{
  "num_hidden_layers": 14,
  "hidden_size": 576,
  "num_attention_heads": 18,
  "num_key_value_heads": 18,
  "head_dim": 32,
  "intermediate_size": 2304,
  "vocab_size": 16384,
  "hidden_act": "swiglu",
  "norm": "rmsnorm",
  "norm_place": "out",
  "norm_eps": 1e-05,
  "positions": "rope",
  "rope_theta": 10000.0,
  "rope_fraction": 1.0,
  "qk_norm": true,
  "attn_scale": 0.177,
  "bias": "none",
  "tie_word_embeddings": false,
  "parallel_block": false,
  "init": "trunc",
  "init_std_qkv": 0.0207,
  "init_std_o": 0.00391,
  "init_std_up": 0.0207,
  "init_std_down": 0.00391,
  "optimizer": "adamw",
  "learning_rate": 0.000617,
  "beta1": 0.9,
  "beta2": 0.99,
  "weight_decay": 0.2,
  "lr_head": 0.00421,
  "warmup_steps": 511,
  "schedule": "wsd",
  "decay_fraction": 0.852,
  "decay_shape": "linear",
  "final_lr_fraction": 0.0,
  "batch_tokens": [65536, 131072, 196608],
  "max_seq_len": 1024,
  "doc_mask": false,
  "train_tokens": 1378000000,
  "max_steps": 10921,
  "dataset": "wikipedia_en"
}
MLP neurons of a small language model. Each row is named by its layer, matrix (gate and up: input weights) and neuron, and shows model dimensions 368-463. Each number is 500 + 25 x the weight over its row's rms, rounded and kept within 0 to 999. Numbers have three digits each. A neuron's up and down rows have the sign that makes its largest values positive.
After each neuron's rows, "fires in" lists the words (lower case) most often at its 100 highest values on Wikipedia text that the model never trained on.

L6.gate1793:551527523513470493466505476460496499512496505514509487458504495498485507551531495491539496499506490521505486514536534503529492518495468520490496538478447514482523512506501492480511533493490500527484496523501498520501502495514483519510460527522468518511500532497480515494532537543505533486
L6.up1793:506489501506513537480524494511524482532519515495515484528519482491495485502485495499495487507535479485527477525475548487451458471503516440531502460480503504497496504477478499476491460504486517492514517497481482503498503531492534506508529482533514519495470465500557519496499501510474522496
fires in: "to", "can", "helped", "help", "could"

L6.gate1837:510487488504512519478557503457519530518497508475510515422529489523453462525468496506481498531528477484528479460518506510489493479493485501516469495456486495496505493509496484507549528530442520487499499541477511517491523494562484493471521510530483515501510527519487523512466466530483488488
L6.up1837:509523500451448497453500506510505494521489536505544512483486479516504455490501495480484497488456565515474461548450489507546510504529516517497439460456516469485526502505498493526489542542483472516523498524517476528541484510511505495488533498469437510518479545535509515535522464541528451489
fires in: "to", "18", "what"

L6.gate565:452503482500438517488517508505482491512510473468496467483499483549549471494551509544479473534540468495499463462527522511511525508514522509452512461472506516504485528521511551482489482519524497554512493496483532509446502534511473513489481520494477483528577521535461516523492519510468536481
L6.up565:505482520530510475479469509509497532464585481519482534513522539477505523471530501489509465512503484519484506504523512522499514503491471519481535517505498460500529499551472518454498459509503463520516477446485464503479493480518487474478536556469528551505513497493482525521434503516514504473
fires in: "and", "or"

L6.gate936:535530519489511473486497518501532490476469460535480482441491466541512518492500466512473470513514490514512459481516505486459500527473520485434488509475490510509452464549512502484464521506500466554530475547511501528516489519468515509462464487515481513501517516516544509508504485500474543484
L6.up936:506517479491501493524518519467533506480526472508531469494486514464503509494439474482528461500485465479503526513477502483555471477509434488514466484522524536477504501525479472528504518509507456534513508480481482494546503513457515476529495478498519513494507512521536501520525509528501504508
fires in: "to", "which", "help", "they", "helped"

L6.gate248:504511539525493482507533486531486510505507508488479482450462501509503473489489557499472517526522489493496465489528509510505483490530502464483515506500552542500491500525510507495470535479532477494521484516505522468518485456516519511489514493481504478532528479515471481488471533491476482496
L6.up248:522515491480489482482531532498476494498512523499517500505518507461505499510511514528461536532525459467479477459489520465489505500456514539507581533526474531505544546488517486518504500486534476490489479493465563504477496513468476501489501509484497474515528515487498541500503489507496526506
fires in: "and", "or", "with"

L6.gate324:521496517565531488515474487495511509516513518480488472528517482513530472476531514513536483552533502515461540476537489465515511494525509468483491470512505510518532527544572532523489518479552486504510486529502500507491498491534535447447490511512496457505518489557556521509517471517473529476
L6.up324:443510497569534484522519507460469516505505474496519499514478501506519474476531490517502538541464503509516508509492464504487444511497548466497468487513459462512483501474540481497502508456494504481478492536472493503512450487475531476502505475540519507556468491481496487511512516450478445556
fires in: "year", "years", "age", "career", "august", "december"

L6.gate2194:473484518452442478495475480459471492501512530524519450521514465490495488576484525502507481459540513516489490492525541487505530519445495504479511461479489502537478510560473481494462527547487466474472476498469471481500535502523478513523524478511456504473527479502516501525474479464503479546
L6.up2194:503449498504559497536501493421501508534473467468541484539516485497490488518507478478477502530505515568501506499496524522530524514518501469516464497546475547511450482523510438494482528526468493480468500467532531452450523530492517505496473487527500526495519468510504501532482532478450482511
fires in: "with", "riolama", "which", "that", "guelb", "guerchais"

L4.gate1098:491459529480447550520472463467462522487457475461478494489489487479493506468521503537516485489511500524467543485548547501554440528492522506483512520400502484447467522525504447467507537476485475473479467537449496548525509491533470476570491493470497433531501521501509523529511491473478435488
L4.up1098:473510499538483572555502510521546538495529557499471519485484483535552515501503481467516520502510523504487508487495491524498537485548460526518495464510483532504524556526509501484499463467498487537504509498482540487481499461465486515522482456481510543435495501469498480512515461524484554514
fires in: "director", "bishop", "university", "professor", "governor"

L6.gate331:474519525541513519494483509489512512490541490491475471460463484484508492482550489507471515469530506511480532508520518507487508478484519450502493499496522554513471466450528488489512486470511501530518523491478481512536472470484565537519488476448459462558487522466488498542508480499491494495
L6.up331:497531516495486505484495510591525502533476543484540482570515524525533484489512485508520510516516506509494491507525515471509512514482476491489556466502545447536493495504558521485476539503480484507539508554503514512487510520514528521557501480490479542491473466498474525512530500538494510525
fires in: "or", "as", "aon", "orbital", "affinities"

L6.gate1454:463572526473478523492497481534521518490475467533487486531537504444542477535500466574501497486485501522525489501485486504466486460508501492478505522518519505492497462470510507447523535521536478508545469535511519496467524541498488464497521492510507476458528528501476534518488552524485520516
L6.up1454:539481512541513488542525487456480461514540537492525560498458506461489498489471537489509558522437508451509508495481486494536487471428509520507532448498505490511491510501479521509500520520531487476433504534534545513541506455481549537529510514530480485520507482466485496507513529479498515551
fires in: "the", "on"

L6.gate2066:497498535495521497475476507504491529522470475496530538505504523502478506547526517538518515531518500468461533539490524479493495477523479502498506499478493464515508505510520501516509530502538516487504500507504525486459527474489493514506482484493500497540508506500509506507531485519500531525
L6.up2066:494522482474472443487523502538467515506523501462473538477503480487468490467455488502493513465455478495503466518494495557515487486508484471502500506527548462475532529548543491515519477533487499497515533517492539513456472529496472463491491477515490513482492472506459503477496492529490471481
fires in: "a", "was", "he", "i", "you", "an"

L4.gate2116:510512487446513455480552461484508508498505461486489472488528514520521490530534503533507477498522497491483465442468488551505529510489496454474475531471469536477491504470482449471503498493498489514495474518506567518512519530495522484465511476480477511491505549471512489499498476492492490532
L4.up2116:528514494514475453464511495469472484468475491496505541479482498538532533505491468512507466488551543520492494481476475458512502483509554481478508515550472516453515492495505474478494474526464522537514532527519491497502507521522495506531524461525498512512495518490528469518510497511490449531
fires in: "to", "not"

L6.gate714:562507480503455473505509545472496543519508498470501523451507499498496508481495484503500490572463459499458488539465507490538504503488517496473487525438462463542462469504514468483477481485514523498514519498512494509508483472505497502503456501470446497493477509529535513515485501522463472514
L6.up714:528522492498497466520498536515531550444532506545512512474480516477485542477503515502503489530534509457482532508493465508537486498532522564492507511512465454484536511475461544518530529526495504495519498509486497528546510487496490540520551479470546546478516522499495460519494500467465484491
fires in: "a", "ekaterinburg", "clapton"

L6.gate1284:476565507491475487496487538504468523511510460486504491429528500504498476481526519524512502494476527498525477527506545470529445521510470486514508496503562524498459496477528501498499528462511498472453463504491496522457495523470465534531463506489481489502470515551458486507484504515461470509
L6.up1284:538518483469454449482511526486487491531534475490491532470496539507527535534490505460460497497506507493518493527470488463494501481521501504509497491511499500466502484464526520535448448560509505542510470447500500491509468491505514491537472516530479503513530492523489489455487489459528557516
fires in: "of", "among"

L6.gate1875:482497497469468554528553506503438518518467480491493506507498493566513518479512477499546539527495473473481528453505553507489514528457512531489462510442519487503511523502485483501493512490506471530508489442502493539497481573522525501515493502495487505477494483520503522485478452499482472476
L6.up1875:505492510562504532523460482480493481500539515480542467508485475510484540500509471529532456458490503506504501492419496507457541531481491543517499518497489463418499487466511496510498536480512495496477499505501502478502528505497508521519532528505496470473471498529460490490516512518473539469
fires in: "and", "contributed"

L4.gate809:472520510530506476516499497473515487509447497491465478517495416519485495537468535522489525501490505507485477491491514482448511479495485489468506527489527563524479485513460437510474496484496526484493488480525531501485528484488506520494494504524545526521467547537499516493522463534523545533
L4.up809:517500505518491500487491512486457501503469525474468513446453481532501528485492546509524477498485482462471522498481504491496497521580509484468517460513486498492480511485485533501510469527498504483521484461498492520478519500513494536560494517506422506506460551464447484473494479502495486527
fires in: "japanese", "a", "american", "serbian", "an", "york"

L6.gate2056:527464506511494481482555506490484464475504488514488531513511511528513500465497500498492493490506489488514495476529502450491459457517509490520463529507507537519544546482475423496488451492493511527509482517467521492544478511509492523511506488560527522504477477536509528533458496525466496526
L6.up2056:489506472516512440505468457501542552526474515484470526480505475504483528504512478501488520494498498496475527506509562505511513512460461432513501503501518511499484507497501577540557526509541487502484493477487502495471497482522490474508496482475503513510513514506512522515492515573478552524
fires in: "to"

L6.gate769:500543488505475496493524502498511540527524491513513489475498486464505507531495488549496522530491504472511504487480503478502511488472484497471534502481481528483462488506485517416475514483478505463509479514520498503493506500491446513510505484542513517483533500483505498509477509492493535523
L6.up769:525488509505546482510504552580537504486495536532507502448505485473544535499542472523507467449470481514491487499479523507460526529510466481500519507498478478491479486493530518512508450489520519508522501493492504505488531508465472496556525469519507482488544479518463522525508499481478462506
fires in: "the", "this", "these", "that", "those", "there"

L6.gate2158:545475503496503501493525505468496482532450496504490500501515469513530473511504469468495512539477503502454504512495516521497477527514506457475511474488531511487501478469475470539511534492489518520503490493479504573479502469528528554506495532505550497498532495481478472518496539498422557505
L6.up2158:505503451471514496456501482453514472497494537490450528543485492475483488478485509512492453488506519528518511505559481514555514542487493472475494460484493467468540502535539497515505486468490513484473551463501492519496499507508515464502500514518482498515510504516529477479473464517500505489
fires in: "and", "when", "where", "or", "if", "votes"

L4.gate629:523498491505494450470496532506479503534556504497532491501480483511486487491513473514524517488498493498521502526446521509519507517506511528494530450481507492493513486487515520520510505476491513517519469500502514505512487475490523524472455471517493516459542492481483498539488508446474493508
L4.up629:505542540473498530498494512547504498528489525516525498481501525497520557485569538529512461522495474500478522551484521505493450458507504503484507483496535480517489483503534486520497486482521501491537470480475469518510541508511511489503512514495521570502495490457447488489456523485524483476
fires in: "1", "other", "0", "first", "2", "second"

L6.gate938:490509529504510526492534501528542529518553481485515513471469510505531501517508499549470512497526498492507496485476495462516482453460485479493516518485542484483487501489461504500498493519520486521502476488497511506458542541465528508495500508442478480479487528504513513484477456487511490505
L6.up938:574528492551495477514513467522471517463522487462475510502520553494511444462520500512485503547481502496527511492515512475467507488490462500511476528457475492485479498476474487532517505506504529556516494487480481502484479509492470494497503521518515486556465499497538496483503483526489498458
fires in: "in", "to", "at", "from", "on", "of"

L6.gate747:491510514489474467503525529529493519507507475520470519500501452551500456456484484493487520526549462531485506521533539484533534545493511524493515485466525495487486498502499440530497525494492518486559480513500527500482532485545532505540516501497506486480519518493480500494481502483437526543
L6.up747:544510537483484479507535518511473498504468507521511533485512506506502481539502493491496522518505498485519474490499515481476469498462490483473521508467506478561527501533503459497434497491474455531518474519562490513493526466489491506521498498497506447514486499501507472533503523557488524515
fires in: "who", "which", "whose", "that"

L4.gate2088:485501517506533519491487479482502497568482484493446483513503454543475522466529476497511511495491487530543527438549496519536489491534491509525512550519475499556512538519519487469533518472494479489474488480477469509525482511506518517520470495502465499459501517496532474466501444498503554503
L4.up2088:482482471500513514519528481544491484464494517484495492479483487502520524492489493501514523493452504509491518516541490497490489516480556513440499494516495510480540493442522515485520530458487492514516515501480509503484443499485512514504512458469506487514486531531486483487506495491448478523
fires in: "bishop", "year", "director", "president", "professor"

L4.gate941:498528538499493548514477493516511490556506519480513486465506500481474517479497495516478490520440510470514484495522505488486498492486498524491483508473490511536528456535467475464510543493479490556491480484483502515501511514480504493478515469520476497517486508485488510511531491443469493491
L4.up941:471470530542488552512447508503514513522446526470521549476492477489513528528502420523537533530461529478476500499545492493520482532479484501532539522486513497540516480454539491466552540468516493492543541522492513479522495556472501516507563450531476526486460480515520491489507536511486476483
fires in: "most", "more", "very", "on", "too", "best"

L6.gate401:478494514508454540525498515472512468518471489490477500476544477489497496497487471491472511507493508522517452473485527473494521552523486480521488465486465603507461469507473497530497507507503457488513462526556501534475509496516502497543519512529462482529499490477484475468520489502472528467
L6.up401:466469508504470474512484536510546547453550475521486502518495515485474497489506467493549506500494505500501540531480501510498487499486488532473528510542482515510485503433525476486520496445547509506454462508483503486483506470451521474443497487501489546464491491516479505466547528502517475520
fires in: "with"

L4.gate30:507518491575469468561526539492488540522493485495519501460471502486514494528538485489521506550518499514481507493507534497547468514525495542508481494464504525500467464503526489524511469513436500527525480527537526552506512523448510510522512447509495498511504491515498494517504479502474482526
L4.up30:461535512498503497497535480478469521506514529460527477464490509493490505495512473501448505537493517489448466511511531506436496467501523555487473527462535533493492489526509467507509490517436508525516498510474467483488462462488528492469497516481520530480453498508556524550509486516474488492
fires in: "not", "t", "never", "then", "to"

L6.gate754:500516539480492517514525546526517544475479508468470489507482533480525469511508525527473532484509484479456477541510493490499479523448520500496495481491487488562502497526494497481466502510567504502492475499492479477502501497477530512480502472480461468502506556510469513427519521457480501527
L6.up754:479515503497540534477534511521503492503462481512493517475495470510524490451517479534507483496560505469515475490431509518496499526554532440529492513507492524507530523582455555492510513512510504513466521457479534501520520513479495481531517497481521448496512516496485483500511489422498500520
fires in: "this", "following", "these", "another", "notable", "important"

L4.gate871:504432510490486489474534522530473508486524529459533496520507502455507489542521538532508563506512515480518488521439493529470469490515479506489532507530488502488486525501480518510511470518463475503494481510474506514466481485514501501513455526495539501505520506562514514513486492566467503532
L4.up871:495495521506510497488474457564524472520451475508515495527473478530486527515538481520486495509493495493506472505524505493496449507489505536524464479475498536504509510504499493506483502517532493487516471493490498515500489508556513531548514503486487473561487487515497461494503475501483473552
fires in: "6", "9", "7", "1", "5", "8"

L6.gate2221:522514512566477535476489487507531489483508481492499483484528496456481484537481461530502467488541512495490480510527558490478511504487514449536421482500486485528495509505520518461488488517478481488544486540503487531506476518529457479506474502493479530498499512543445480493504486534452523486
L6.up2221:556483509492480497459482441514458497522539480484438496514482535489482554486475498546530488497472485508501483495478515543506514509489498530485527520485474497502495501534558523478519508491460485475501487513480511514551491528496517466534469515461471521483494437543485517480487472507498530537
fires in: "in", "during", "a", "of", "an"

L6.gate1203:507470490495523490475481498488515486475452510505498466539510491515479470515537511511542512505504483457435453480507521515511501502504484512470517563471500546483523526495515501491465497507536458532551483513483501529530480497515518532497501490481512525549543473493509499515526502530493544490
L6.up1203:499511502500474526502547546488510443482488500474517476507545523504524536537497521491505474519523486499483466494466484463500494463483489515511505461539503518493504500474524514478514486504526517469491494464490495499512477499501506528496514492478479515524521497478438515464485498478527517461
fires in: "and"

L4.gate1272:483512505476528494512515516525538509471525482463519499467508495475526447506531552549538500518472481489454526497463520522545510469522499520517511510497498490482482509481536548477480506497544542515469512533474485524553545524494503565517502512483456487497553492522499501509496518502491496491
L4.up1272:535493476513526495495525508491478502512524473498534492506490507456521535487549494513497500488475473538498528491469472492481496467503498536483515489511525438528475499475499520525488547492496515507454500468479537486496504499470472526525466475466474491498472520532473486526480523486509462508
fires in: "of", "since", "after", "throughout", "within", "other"

L6.gate2196:437561509493469511503449505496537472520513502460517445499524506516504496563443557471501521514499488484505551519490529484532480471466529488489467514490437533479482513491505541526512480527475518476455513489491459510476503463511501514534484510523474520530506540453510475495500457447459487481
L6.up2196:486472501492500558488480505486509452532518491511545461473507519526493495513511490507490512554489497491491482488511485510455473518488543508505506499518459527507462492494502462478501498486518550501489548484509470483534491464473516496441524502482488511537529511480519498510501516450534516519
fires in: "no", "one", "part", "so"

L6.gate1836:471519467487504534497491493467522478504487481529465486491481448518494509460510468481501558507502489430462531491456493470484514528529525498477483482478515502489502500515500487521525496497482516464467495502511507526517496456507484518486515528499521450505514497518534513504484458463467519482
L6.up1836:514544497494508467471458525528518516512478527509462517500539500528494517551533512530487485511481498450466510512522508522532499519523472466484503516504499473525508463560486489500500521485525488471516520484473522474504499488516533514535475479498501521502484500521554487530523483517485485529
fires in: "which", "that", "a", "to", "video", "album"

L6.gate1704:498479526500466505496517532462527496539540504521520491490499495503479504513465429506517507473526503537464519511500493510499510498493514503481512464499501506522490548479510497507495490512453472511516520531480518535482477473544498483475481452526479486513540520545524477486457472479521546497
L6.up1704:460478472544515489487513505472497524511492534508549503510444553475482504540488492525493455520479490491527541494500470552489503531532549466482542448525461531462488494459515506488520467491460551513518486506501529504485518495482542526492500498512514471484497533486547471469531522500487467497
fires in: "where", "which", "a", "votes", "clapton"